Part of a small language model's weights: biases, a variant of Adam for these matrices.
MLP neurons of a small language model. Each row is named by its layer, matrix (up: input weights; down: output weights) and neuron, and shows model dimensions 48-239. Each number is 128 + 24 x the weight over its row's rms, rounded and kept within 0 to 255. Numbers have three digits each.
After each neuron's rows, "fires on" lists the tokens most often at its 100 highest values on Wikipedia text that the model never trained on.

L8.up592:158156169140155135164111105143129126147139078128111139120085169088127159139123138116150129137160140150133108104153168142178154088126116146132121097140137151131124116124078128115158082133155077130072098138146117152110106123118117117166087113117103100136096150100119142132173108131143126099092140175141172162089127095129126149144133124143118136085120106098146120121145145140158151156138102147091080120103117109132142121115104120167152139083154165191117104159104108123133113145084135101143185148128135107120109092138145159122133126140098079118142110121101106169190142144109112119
L8.down592:235149146113148165127146168155141127107113117134116151141140129116139140121143136164085157125070090149126189100088088101140091152131147149138143169100099083136102122143120161106148106153118163088153133131086159111154145118141133134134121101135142090131100110104124123157130136121105105148124130138132161101148122134119126114124122117143144153120149131111149146120099146119101137129154158140119134154114106123117123121116143162149116128151114144126176143136114170157172136101123136127119126137175090164060139108118093127132113132101122171118119160135131115118145119129107028163
fires on: " with", "'", "s", " to", "’", " had"

L5.up521:115173136131131120132151131098162138125074102138159139156125150141123112127115120113125134131130095106112139112142152176114134143115129185103135117165127111120146140124122100107153086142119107136069171136115117096105136153132135113150122117121135119131179103097151126124122133110095124116140128070144103111119116158177117124141129124175130138160112161135155076173117154135150118133137124110111104131151143124108135074132125133125130124116159135117125131123124102161126111183126103108154156072113074174112101089109117119097116145127063136132112132099172099133116151162173171159
L5.down521:136142104107083140139143116116160127141118105129128154058162150153138114119114095099183161092169136108154115141136137166126098119175118137187135132155117113109113151160168108137118140131161136185107138106120107151136148147137087102101103126126172158146149154178135112133138134099114094119141146101131128102189096102126124121155128138133152111111085116110100135099104105135123088089118126155153115125108102157155126176130120116108220099159158134120105185111085108143158129091138156139105146163123154111113145098124152134113081132079132136165106142138130127160123153126110122114
fires on: " con", "w", "on"

L5.up1468:139127154130133163104134105155123139189147118168136152124107172136112142132130156123124161070180127146138157123144157115106147095101108134156089109125145147162143156118174110143159106123103125174135157140187105106107080109159103127112138139130149172205114131130131111145151141138095133128114138137140122153170098115138136106126140135137121143137120125118114121122168174120122115139116116114118110157147126120116142110106161138140141143173096153084142133101121155100129142135124121136126123121115130216089141152142120156137152159121157094118153177110123090100143101159184096162
L5.down1468:167153141153140142154129120141101164124117106119178098125155148129120150115133108132091128123134133164127137101103086150189080150118165129135154178141126115106127130157102125125128093124149119141125143120094149158131127163089141122160108130083111071132126128118153141157151088101166127123130137112095139076118107115105117127121104117139158139147169133108122131145124103127118141118091152132113144097127122149166142170144111112162141113090179063155109105138153103160124152110141133108114119156167135137140127158124150054111116097134090120100143117152125189119134146132091128096
fires on: "s", "in", "ing", "ar", "field", "1"

L5.up949:120153122136144115154104122139122112135147032168121163076127126105145104079153123150120121094197096181171133119135113141101155096123103119093143124127128116115124124161114135066112107126129101135107128149118145131157152137178113108100127119121160115123080116073149137159144055125132152119105147120125062115126108119106133130107141121109111139134146112144139122101123160110142130123125112160148097136108121152150124122129112116126155165101142116174109125102083155140150122129121099121138139097153146140112096129125115166113167145128109153083124144138122122133165128124131114101
L5.down949:172180176120120154112132149102092159196137101136151131143139106173136096154106126118141111120114126111124148165126096128138126153118151151078152131118121115119107127125174084133116128163115157156076169131167107092125122135150139152109103145118112109107095140082163148120080115133146140138079138143070122116120136144131171103131114087137103150103154157134143129133120133141179125152130135143117099143133115149124177119112154147154147141135107117160140148176170136129121111091146123121090111116126136100091122133117139132164123123152114159115113114089138149102113112125115070123
fires on: "s", "es", "ing", " provide", " with", " |"

L7.up875:131120079157149141139110160102135136120096114089115124128162103168139132138149101087106129099131141143149123096098121108130133137077160138144125136146108125121142128104149131080125122100127167146132127154165132119114118133124135161124088132139089155175107138131132124178133110141132140169106138171101123134130124106148135139139175161146102127151146202129129118178161161115135173139132127132139129162101162039162074168138122124101118117116152109108105121109087099070126124125130111130122135095174140163173152157152122140136132138093126106088118131114133105166118094114122132153
L7.down875:105158108113124147157146090136147159135179130159180130119133113122108086141117154160140119143152140120110167134138121134104125163145062129123168140118124118090134130104116142124113148141087109191146116119135147129194118154167128139113138123121158140132178102086138111113099133105119124106155140111149145142142112158137145116118118090136182140109084108088130159068099120145126102071126134142095097110152130178144134098155140112126132113117083114124116194142155154138119078137110139132127156126081145099085101096116110113092096151150117147098131118148128161108083129140141179111
fires on: " to", " in", " on"

L7.up1489:142166113142138116079098120102148127147119137121112155124145148124134123107126130091145153118159120110125136103153119142096109137152105110128139056152150102100138092113114126119168130131139115142109108169113143146096160101118100095179109108142099125146102137093141106126120131112142114118099123079158086095154141167103170118123129174129065116098156099126165099135125133129155132136186110153145101157158144113130115094150092112152127119132141120140133132153084099140107165177128118172160121098110156088107130146138172130133124124145093098112096144087140114133086138169145156124
L7.down1489:178169085182120144120116153115136123136103128122130117116132134125100129132103133181132136153120146137144128112142103160106121122131101122074127113098145113096142114150114125135195100125156123124118161142132072134086090162145124128091102146111096104158129151126146121095129118146146162193139096112129163147086121103137142152150140118152129121103088185144098129144123095113096136117122104111127074125135143105112084115129164141142180149140129118140146114152148162090135132126142118098170210138136109178114148107110138122144144092123162107136098109129123109115141138125124166146
fires on: " con", " at", " pro", "tri", "con"

L7.up783:150108139147135135103128099123138094160103119155121124148157112112077139126158111111156121147117100163127139147122149152146100100148102148151125091112161126117167140139111148109130129088141129112128133137102139155144167194150124097163132132153086088157084146127123108155115203099129102151138168135144132127131138136121154137093139141126139103110094108130178141157141137101139091123135139155089140159094126103157084116138109171148149107134167128132133123119081123094116162131107090118134127116106137125155137167128126144105169123148114113121102152086069112172114131150141105144
L7.down783:196121089122144116136115115132152127105143121118152125112141129143136126172102096161132138105147161103097128138106114131122151127138134126138147117119095127143122099120106100087111123147202124117128128137129160119113128107108133155149122146143172137100150110105087121102141123135146156171159130125097128130139126143100150113146130122134141091141158146151130131119129145114102139136129132145150114124135131128125132140131142140120122138110087129116108144131096124123147140124152115140124114135149083165122159148138109137111099131114148142109132136125172111134133136160122000086
fires on: ":", " was", " |", ",", ";", " were"

L5.up353:121146166101156114147137132090153104141080089147194172130124116133111116121159136131103130122082091118132104118134143131179123184127087129084184105130106156161134172110127113092150110164130148153081100140129131102161134125128178131105104092070126101135124074149102063169141136094111146147098130111099090085162141129114156118122103129144108163149132130144127139153116151116155131149131134106105063133118126109091144095108149128125122154094151091113130153153131140116166121146154148100125157131143172109116127105116141101152107133097111146136125147149149099130129087170134150168
L5.down353:127105114161104142146135103142097125134168164115071078113142129119157147117106125106141109105173189151136139132148100124095140094114168145165091150126155133132129112156116153161103119079128111106162135125132122125132121128152115159143153168157095159113130162112148173111129116133111108107123115128140148162092110113133123135118168153089160105128143147127141099071134152154136121117111141154160185117107135139178102174138114142109124125127103145129172094100126083103081151104128112182127120150125063136143154149137131142109117116140134112135129087098123150120126156124106095078
fires on: "s", "d", "n", "la", "all", "ed"

L7.up1208:128130133118092127130111132143104106106144108137118147101129121220099072139098130118138182106110115135136143104108111117134123131139147086205129115128192137128119160129111138125117122106089153111122116098133123158115061111118099122094132118141109122121124089104156121166181131139101142153109136149103129122098135127117093072097117135135111117139111163122099138097134147120098097085136089106086120108141123130086114101104121121102137106138120136124128169107093101135118103084155121099098085074140135180131134113135153105132120132079142135099119142079135100106153104105148103136
L7.down1208:150102148139156125132136076143148116126142138102140119133146130107149131132157096084139111163145161120116187159094145118122103123133119133121086137124092107129108099138129099127113129103136105130119125136075078101160140110096155138143069137120145141129129129120074107123136173106143098135159156103114140109111137079151093121129102131147132112133123120147111140145125143117106123115132167143099116136135115131167148125095119159206125107115120123111097110156152099106117172176141146127140113190104152106134111150124131144104144142151118136167122121135059127176114115095107180082
fires on: " first", "ed", "ly", " last", " of", "min"

L8.up1470:114088137144138086113108065162174124130111156157107145075167093133103107118122121107136155129127153115135104142167164138121159149119120139060118132110156139131142130181137113155135152106128106146127160138107131171137104101098134120101098160156126144154135171120150135106107082137116135109140132143126128146127135140134169119138139119164170157150114138122131118120166127154109130115115136143154116141111112159129116104099149094102128104122107121109119098111140122119155121110127134112127124140164140131132113168105152171136168105110106180123111144167189135132114158150112126145
L8.down1470:127150158099121119136146156153137109124125117166145089118100123144152128142144126128125132110139128153123150121141111130101081143132161146158104105106125124121174152081135106118170122086146158183129089169128110073114176131129137127110174146093113188096119146077087104176106151119183116168160115118114141141116113141131113141085103117141098062116142132131141135156127117085134114099117138164107131119142111105149104138131083131168146132150132122107118104073136106120088149120144128132152105150089106168131135143115113102133108081123123119137121111073099132133142091129137158101
fires on: "ad", "d", " in", ";", " c", "s"

L8.up337:156115138130179072172146085111175107161130107129139136135134146124100117121115123105156152128170117111161118129175118141140179089132084123097133121138166163158124128127106108057129126122114118111119103159093177153119123140152113110151109143115139159112115098090110148155109148127107101114133185140150110151131145135149134129117121078115149108122144138143094109111102144156102092142138111129118080152101138146165130170160102127156117128093146130144099154127097131103166143115117131090070184106136150110114132110134119129137138148129141097147145157134125097154146086154111095125
L8.down337:237115130130129153139132146129122122115133137126166135125137140153156147165115119118122128137139146131135123114136132150150118158121145123131125136120111122121153131103144125132126131143135096145129123114145142129153139102116107121116148120121115108137132105135118123121148127141135149124141116111119113121104165136105126120114113126146154152119119124130123138133141138105171132085131123139163134108100159125129130127147141105126127151144099110117160107117120119098123132109119107121120111119126087132133146154118112106141131124105129130128128130141125121172117130132138000120
fires on: ",", "s"

L3.up1434:153143129153094136183145159106127123120177118104152154136092157146125190150103125137112121134090112149113119123119119154130109148099112149141119118113117079104118098167154164170144162118098122117156148134143132159151141112116174133113162107180132170114129138144107116102127131153173136143138152152090159123118149129121158153127102097132111146121177122126134103126093107144159141118110146125171132101135089102140099114106134122116111130123165106157108142126152066145185135101156128196154156081120120120084170123118138127123118113122116147140102128166102155110125198135133151138
L3.down1434:109103129103140127109120093145167136167118123152075101108151100127118100115131148115137141129158189127139142132162190090170114081177159116106120136124122148146115169070129106128120122115135135132120088153121132122098118145153143144166144145106149124114134133136166128132123078117082136124145117076125106133117170153152106116141131132102119085196058128147121122129119146152142129159183101159096132120129132133147130146126072124142140131140102153134129113099148149105138091129114168126092115163089124135178094123098118114120152161109136122111164129063120099139148066101119122135
fires on: "d", "na", "id", " by", "pi"

L5.up920:125113151150132096112147107136090142082123127143117138128142144088156125186117157132154173135131150126187161121159164146160128188142114096133133093141143136157145090118119234140156128138112122147131144159111192151120154163138129136141128117119127128106129139133165143140152132106131119118147160145154126098101168156138114123101126099105122129140107155125130145132141154102130184113143184135171131134126123156082136102163118113137118123107140118128135149133138181148142176184097170140144136126150126122156115147142163139150139180109172119121113107086121152109143141114108142149
L5.down920:170102138083128108124152145127165125145134120120125111099131070155142168129134119136120117116111127099135164168143123097112112083123159107139125162114084089138125167130179132100117130078145124119153157160138092109126097094083141157139104094156120146138122122113135117071101157151179161124111102125084147166163108136109121159180111122128104154160151109127154151172101159125101124133136121146128119121143117173145177099114144087103161151130148147121117118150119123092127119092147091124128114164167167122121117129130122167132105145143123161150147177164096102148089096105121132159
fires on: "re", "le", "qua", "self", " Bro", "ar"

L8.up934:106092149126093090121126131030142112137136121099101149091160091115152131119122141126123106108120084163117124117115127124104084143105138113083103097116142129122130122134131114120107154101128090128167109108118112094119120151098132145121103108123073139146118138137123118118135123153156142156097126126140143139133105120127090138136114104096107150108090131092137110152100123125095110116127105126111149141138144132084143129133115110103134086090101154123106124115122144117128135095124114085153149182131094100096087143116096090152141133110115136119114139078137099124161131135144107139
L8.down934:121129121138133131118127155136127134133133097107145116116085195128122114138147113168125157099120152121130106099097135109133141117146105168128138143177107107142136120108139119113176117154137155130097197161142125163144165064140116122161100184139115144087133139082145158148141102071081136123139159116070141137109112108114164123110114168104082092121177098139112140097133116146107135071128148100118114126112115117152097137133161137131098095142154096188146092108085144147117139093155138138118101109150142151119140103149143165121116113143147103157127125129087173086086120119130150128
fires on: " d", "ri", " by", "d", "b"

L8.up360:123104132132119124101161131114128130117118112115133148121155127090143134109166149129094162132136159147087086121152159078133104164113099165140167138124121131125171142097124141073129105093110117133130104126172123111176120146114121113124141130180151121105099099194126129154127112085141123120135128109130134113119116135140176147156112089164165130110138119132123102151136130108115114158152151111137083109098097144099136136117145152101143176145154118154145106147139127112179126148136099145106149118158150165092138144141156152110154150161114159104083099121125147159130108114138118154
L8.down360:178150121112147131151119144111092108125115150129129139119151124101166096152182145116118166134156127135124137089146096149130146120124116103133171148146113121111103146146100140139142118141169141114087094122128126129144132129131191123115120142107146125103138138103129121078152092140153101150134135160160154117166133102144121168149127123127092145095158121163126143111106104126109127070152092160114146128124133129135107107093123140163126147128135142117094182117100125097115110105107161117139158121135132118112094058107112133142132122090131094150122161142111155108167114110140027152
fires on: " had", "ed", " the", " has", "mi", " married"

L3.up973:179098133128158145065113117142149133139146184156125116109144105129134108159149129104124175152149134131184136121131141136174166142118181107151105114114119103095147155126113121131124089092146133109131154116168167151112143104086170122134080098143118161165153123122145130149110142135113165145131098150146133177135090125158095095141091161084108140135109088128160152112126127121106136137139120124125120159117168116104142168184127133113105126122104115111101134139100166138111116130142145115113105096129106150098104150119117094186152120094157100104156118082126145152142089131131115107
L3.down973:162162117122097157165132116137148134125149087102130106129106163133138162130115130161111108107099141151068145105110098086110140123152113196134153180113169109111103112115122129090113144172113090165079122132131098105146132129162095098136163154125114115146151134131131127111185153137156097110138109133142108097133143107084152136139137105167137113099150093129101141110099133130125127138154119080141132080143072113172120099088146137129137126085145135147160136113140070138140146116113109141139140133143135107161136114147118150049105112156115150133116116179131124113083143106131146147
fires on: " of", "2", "re", " in"

L3.up622:151166114160123152174149153097117143118144118127165136130078182098114180106137133155139109109131108119114148065133133158132089107117119130141098094097105125116105127161148124140156168138104137133182147130144152143160169109161155125119170133151137135165113153150135132095132125159195114179132125115124107140083140137133170156139125151165126120132182170136102117131120095136140140140134104098168144126140081112102122130135146137099091137081144114165156132109170090100143102115141145157126172098116103124133160100145133149142110097109133119154140125134097147086139179119142162107
L3.down622:150122130117099138115114128130179147150129117146099119107149130165158122161098117133146129135148194120141121112158142105157114114161158115128174164140119147132133111093143153100102070104120133121126080147118111100096088166162145122109123137118139122093122116123144132148145134115073203149116109100130141128139143175116092118135125075075126138142044114127160105125107135171095123172150126196107131139122164132131123149097109127150149139145131149157131123109131149137138137124135142140147081148095180130137085128133149130066144154102116118095126126083114118114127105104101158180
fires on: "d", "ru", "al", "id"

L5.up957:130152157129144119086203094089097119104112111142107119125142140139136129162104153100126090142151134144135148116147129143140081122147124100147095132155119154100123100085140167132153128157121100103119157126111186142127148125139088098099122077084107107090121116116160115119156121107158120132128161097139139103144117083136145160162105163109139098136135123135127125148100161077107123127110149107181108117124146098085128146149098112111117128143104177129105112124094212152131150127116120108132108088121133136114149141133144109161140140093150124097092116113121139120115128174131135125
L5.down957:130102177081143100172081140155136146136151139131115128111123111126104135091144144120130102093143161144161116117158153080122161136090126145126129135126062107095101176125151141132101112092130122128115133107130081151121163131092107156159126098141114159156143148107138103131104134168112174099114146152094104135117103146093124124114099100122126118145139147148157127135153127130153114127134109111067133115159059102147156118144142165150154120116153126125100130092183111138149139089146095108106069129156136176119085169150099123136139171155127093154147161109135128129084130109155139104
fires on: " Ho", " Bro", " 19", "re", "ci"

L5.up819:122123140114113136113184135084111136060146134132104110127129118078126095170112147145144134154124143144181128115149122121104111158124080105119112096108150116123119124109098144119111087147122117127117138139121158126088132153134109088154152071089125129129133155128152106128176122086124110091113149119155136102110131104136076163094099098100122125107115132098133136129113131098082123118122143104192111127113131130069112078147094097117126114133125130094095149124129165122131179167114104145146122141128111068119131121144147143143126148121143124093121153095112116115111103121088125118
L5.down819:169128128118160107137105150142118157150145108143123149113100105138116139128161132119119146082098134127150128104119131093130109072138143144118124138157058133109163140152165143120113143087137136113129165102132103127126116070113131157130122149157138135123143095138137124122104127193127114122115089149119110124136123154112140126163120157105083128103145113150143138153140136108117137116103091149110135136130107130150144148158142133121193120093162130098116103132166133132117126100130134087093102133170125152143139167113074153158133106137106106123142188150145160121094138109206080127
fires on: " 19", " d", "re", "pa", "e"

L8.up190:132144139211157120172098134086117116121124105086121139145127149153155160138119116110122112096131111141130138112106134155131150136108108142114119133144154092149111144123105170116116121119128121119151167108111154150143183155141143150148081125128131080154114106159160088136153113121137173162098111139124087141123123123099145160141115162121119087131138146137127088179152165133110108149137154103131125166125152094150122092135108138087156119155159130144103135136081139139118115142081158110111146103142135109148082123125171128104122125102135135096122080087117099115111123127083125119
L8.down190:162106140130151134147135149145128088124080124102127129115106139117134142128137129109144068132122131118137113108083140143142112140161136096134109139138137123113169117135119072085162163094145150153136164148113138106125105090198127088141117110076098127146104120105141104141163132089154100130105121115117152101159156169117099144118118118096131126095108132082090101124113115134129115141120131117129133101111112165109132143127176155150110140146114132125125137139087103147129124159150135185138141129154141117098098128153119103111146173115156095164147128126133130142164161152105142144
fires on: " in", " and", " In", "c", ","

L5.up497:129109154154145146156107117161140124133124065166122129096170143138108133078168158094072165112146138146102123108165148190160093131166105175108130115150173145111116150123086141053105117080098151117145114122122121106157161146165139120139115128110161137125095105115142121190161106083140097113118175107125100151101104112148116096119112128097112137112131108120151125141138138090120104163146135144133103165067119119124115152159120153129131132103175114147110149115131126106149134133149152118113138112146157110128112113123087154104140129120149101143123124101067085124140147121136114164
L5.down497:202145108122149156139160128157122138138111114104116125104116155111151121146131102142171149139153141154114101132168132140120137114109137103152144140122093142166140151139143168131203136125109099099130121100141096099079126138124145126086124136129149130137123156139115104103153078170121146156137122157110122155114124141142115128129078156142126114160112118124088132104103145119098162129168125130152097103132121131131175151143146100099168143120118142127121105074144143088136152121128132097131134121142107101060140125148151142183079122120144138119109123126147093121132098094114032108
fires on: " that", " was", "s", " the", " had", ","

L5.up1355:142134146110153140160097094171096144131128141172118157117126113114137158142122150122129110121137138130126093130140127134119117092101122129139113130129173084099138149142128127066143121106141119099145111190154123091128145143140116141077085113175107122129100151086173124162107096121115141173098151169104130174113129127133160147168136100130115144154131135100103119107156094093093157133159135143092148152104135131107121160126133093131151174140132112155072093110136164091153168110146131137129109110117182151116087092128123121140144110161147107115127080124146101129169101124111112148
L5.down1355:171162099123135118104105139125134132128156112084119128114157134119180098132148086159129114102206138104102129096093087134122106127146122121149156125114075166144126107116140114167164125110166150151105121154138143108095153144158147134123113109080131166126148111136133119089140114148107153118132103145153104121111104135134142112145129172149132128119116123122137143113080147110148147114145080135110106156132102128090128106095105126124108108151133131116163128123117129111128083112144106117128150177128083129105151185102133103137114105117144143143119143149125201107124140100117010122
fires on: "ing", " the", " to", "ed", "able", "s"

L3.up384:078179111153111148151138165105125120125155143122105126106108137158108140148123094138093140101082097132145135123147126110131110149106099173118162119102132081069134111155129155169128148088123114120133139146154138168099106137101146114087162118163140148119114151123143147129184119097141124161098127149122187125099159112112149109122101096106143140134165127123142115141112119131132146102144135170149090105132121139137062146105171124142110134121157082123126175078152109121179130141150132117166189099113129156145147114128140130116141109132107157121104132106146143153130142143137150122
L3.down384:093097141102122128117120097144159126199122123152114119110163142112111130125180130126159160129156182129099142156131145124136138102170151140146117117143135151184112137115143129108145128150154136133132113132104110115134143134141173145171105124121143134118121095161130094128118121137142132111163138105128109155104145157169144106148138144125096070173066140142140140117110122134131124188139144141095184120117117121150147116121064119112142146130133152117093094135088133149104105117128136123119098148109090095112122149090104147128129106121121098127135129107075113134156113115149102160
fires on: " at", "id", "d", "il", "able", "in"

L3.up211:136142134134145124139094147147162127113203127170098124119138149115149121137180122149159121144126053115116140139114142126096130131111135117097112140141111121145153115106108116117130149128097108111104132154126106078116115125104116101105119132089089119129149139105145124111149081105123129144123116112141124129101098128135107140113085153144106142138127121166110102131125118088100139125171149131062106139095125115145092100135130167162081154089161115140094100115139131140135180143144109133138168133106080111080103170180157160122152152112150128130108123144132145177166165114108136137
L3.down211:126160152127150156105118097118179146105135133115137139130124106172104142153134111156144112169133091156118152107127095130112137121095138123116121138063104149135070097139140108133095177116103134141110127133117101138127100152175094139153145107159136116138145097100127141129098141118098157155123133120095118156109091081151157079132104119126165138102117153135152129172165114136159133139142107139139125122114112114131133143164085064139086101179133087144113167132124107142135136137159140165102133130137153154120150134153111128070165146161146116089099073112145138115155127085124146149
fires on: " with", "re", "al", "van", "ć"

L3.up614:094110169121130092133147081105155130126155103143150100144148134159134125100148124113173181089121138157115135130132171150136092114166116164113164110110116110130139110137090116142154146149143143108136150116137096116163097126164144116112131088131130069166111161137137148110121123145122110108140125119158156136128111138102116129083136116172122124157160165083127100144126124099124171172096098095145117123096112124102142093142168177132115103133138099126122097133157123155109118138131084165171109154086171112122128111138141181123164102113069087109130132143134175126137130133098190119
L3.down614:107135111109125089120141126141171097171113145096126104121186153145197147140108148103091130135163175118165141144152170083093159112140110118153123143102146125111120134175129131124147138103164138125129158091145139120129119157147156112112137137121148132156133129127141164127112137126144111124105098123164104160124145104105122104129134101144136103167182161110121119111147127168118105135079122110137121106128149128158119119099108132110102104134112147167123115156093130151124079077155150137132084167093149149162113127110110115138127132149112105175116147137113150101106140124088117104
fires on: " I", "at", "t", "a", "tt", "na"

L8.up1245:096131071105100107101143137089124127144113106104133121164128143121148109148133169124105134151110107170111130122127150106104115114106131138124102089121098110107158163144119088119115129121062119123118085131086145132125156122136118133123115131119136157106122128107137074109109107131160114075137146131141125158146118153063123162124112102112089106083154123151129105138120098076110146112103067106110159095163086123130126108108110101104124114092116127101118113127110124082136117116096107149134120191156097160133107169152150116151124141122114135139075119092103142103133152121165104169
L8.down1245:104107186108129107147142125127119136149137153141134116099112124129118123157139118141108159072201119120142115123101158174162148090117104139112175141158124114114091118150108117142145140116120193141105178132148124161116083132151115123163149153156101104099124123103179136141078109081104129124100153140096145125109111127098103152128141127102143161117109081127112132122093075141163138085090152126130125157086132075134078152132162161125155130151116143131133158117160119149118137142138144093166102123146156124119152132150135122080117142152158104135125170118126164132139089164149130095
fires on: "t", "ri", " d", "er", "ly", "c"

L7.up485:135148145166140117116081128158149117168140129150107156125131118115089143134147131072134132170113102137115055118150143121119124187138135123073101131174126160156150115148110130070061110129129142091135100167109135128150113172119144074103118127111166134150121123113130112126138146126107136153207114172149132125123127132143161129105098155108102140126147095142158115174105144134095136139149138135145103130124136133115150124102141148127144119116176157167126148172119120122195121095139155120119105141115134122129151146128120154117143144085106170127113146109109108178126116136103099154
L7.down485:204124116135114103117175140148101118099116161152135160143141120107121131125108168133137126120116144160141154119122112143100127146136153099152079099130153109091081137132143158150136146132115121129132133117084120112115166115133105115138175141153118133097090104155142163134117141123146154065090098096142110159127111135119154108115148109124142115149104130097132105126120152120175128152106127114174169124131120110149122123175088101111127123117170150112115129096132100110132134145116154143119116099124091155111171113139141143151172118117113104142115096116095141089086122169125000087
fires on: "ed", "ted", "d", "ated"

L8.up1002:130112144153137078089160105119117081140177099156141145139126128162139129151143114100118168097148104125149132115145127103134151124137116132096120113123123126088140113133113101134135120128183098094110107159119146161148110148127093097169122141107117073123121087149116128128162188135125103155112155123142102094102137161134147109069122118138123134159138118143155138135108108131108166127117110098151112163147126138163118157129128122149128127174136106120145134134121144119191149149106088144125113158173186114132124100150150145092144122082118116125095156125093143163162142156115115130
L8.down1002:120125121106148120177158156130086149103122154100144144113190170178158105135159151152114119129145148107135158109124135110141127136140123066141122136112134131130122126106144157149123144134113159163124108123103171127136167115125128092127101158108139153136160114151117150133111100079117126150136100100119132121117111087122089134130148131116178118106137095129115153119175117100132098094150159125123131089128140130134164191088158130103120125101077155111151122098119048149069057139116149113138101138107075160133118130130125083134079095145115108138140138098144121127099134171132139107
fires on: ")", "t", "ar"

L8.up912:114154134134100125148144158127140099113110160137134157099136121175113118099146123102174105119145142089130131133107122157123100113145086144098108144126113189126124128144123144129171143105154132099122119115165171135137086183152137140144132125129150087164148160171153133138085095143098124168138097098110117119091128147140149114137135173140142106154145128117101114137118134147154143119088126169102128121096143131121091156137133095135104125114152126097122110101159136134168127111137130127121120080139150102128132107136151193164121106068145133135156102157144131139097156131112137130
L8.down912:060184136100155117138114069160141143143163076134142118121142118125135154174128126133114154155132150156115128100148126099103103136151143164118136130127147097142123137069133104130130098127122085155150090169089117112116161097149157124135142120115133153114134120109098120149152151121184152137175121142147131130137138157172150118144125098129103109151128135157151151156121158094111117163123139103123132098148121173113162154122159156124134146102107174158107092146130138151097128131098118152164143136120143132153153101112101095101141131098112150108136111077100136131105117102126122123
fires on: "ad", "mb", "emb", "d"

L5.up1411:142121131140167133137158119149138141181138106153129134164127163118145156131133132127145176143156133139178161157107154145108145123119139130125151117123148152175132114130152119121150123142103126175150126159142153160138173136160129141129110142107123152186135122157150115155153129132113175103163128153126151137183138159135127125146161138127155135136148142170144128124129127123151155164148126138146135141136164128116132134146135136151148146118138156125116138128139177135110178161118135099170157150137117188141139180129142151128169145126173164154205176138143120124124126133150133137
L5.down1411:145146122146124101157124105120104157098123123101161132121097125100118154129149117157149102089121123117147100111140160114151129128137142167129135139152145151076134176150099134110138115110152123132114131097123155080154120149113099085151165111129106118103127135096109116118111097163134124114143154128144115083134087141089151126120097127098127130140168081101135135116113111136144132129124135138071059137075078096094175117130155129119081128111133074140147129126127102117175157054126090082056087135161154107103129148158111150149066130133121121139155140161121154094154140144146120117
fires on: "s", "in", "ci", "mu", "ite", "cu"

L7.up778:130113138099161134117094148124155123146110128172149148145162139128111098148123152118120164143089129127120150128136134142182142125137177177092084116150136100137112111146127141124110050134131101159097163137145147142155102177147161115117136143154087096162095140120150138166167108129135129155103127114122092135115125121133149129125130142141176123113143173110147129135149169147136112151097099098109118133163126086123131125177106165141123118136191088074119150138113108106114144119118090135110140116159073160148110111107156142117120122113106127091120145116085118123135079117145138156
L7.down778:150121107195124113143107128123121149116140150136121143092137128152169138143121071178171117118122096134169139077122142170145123128145094108143131119155082117129150167132149163137134126128132175159134111158100116118093130106142095116130108155087168166070131083120128085127112137119139124146126148093118112124156149130165144131123141073144144119133121140125160130108144129101145112105147149122141126108090102158140100131133132171116150163114092137103137096127089133115112117117111126147150166140079159123113103043135069155104145156124175127138107106127163121155135163121149154158
fires on: " as", " was", " in", " be", "\"", " and"

L8.up398:142134102144155114104139111130119096157132136138110112120146151104127157144128083133167162076179101119108113147146152129136115123139145139176129077131131092110166106144092124100110096113143122115113106159112166143135141135139135100121153137166093120149116173134131148084180143168136126163142107141148087091120132182118109148138129128134152126122154074160113073144100158146107091109101153111099141175116119144144119148147106141173162133166158135132119155132109125103145153135130151108111160112121094116118110131132144144090124133122116147113136109133097082134112125151118098151
L8.down398:200145121116143117161076106101163116103119140153136122132130110169109103152151124122142113134134145138148135128125135168114150121150066142117101175134148130141071161139124118105112106123135121096122124128154136122149134158097144120150107120151123153104133108113138126111120123141132096152112148145146123125141118090168116104119148103163115121162131104103141138151135097130139137104139105142123123132090169126105135107114108122130146143181135157128120131137155135102143097120108121098135134111096134159115137133169132151132147163116101113109126126126108161130133152111152000105
fires on: ",", " and", " the"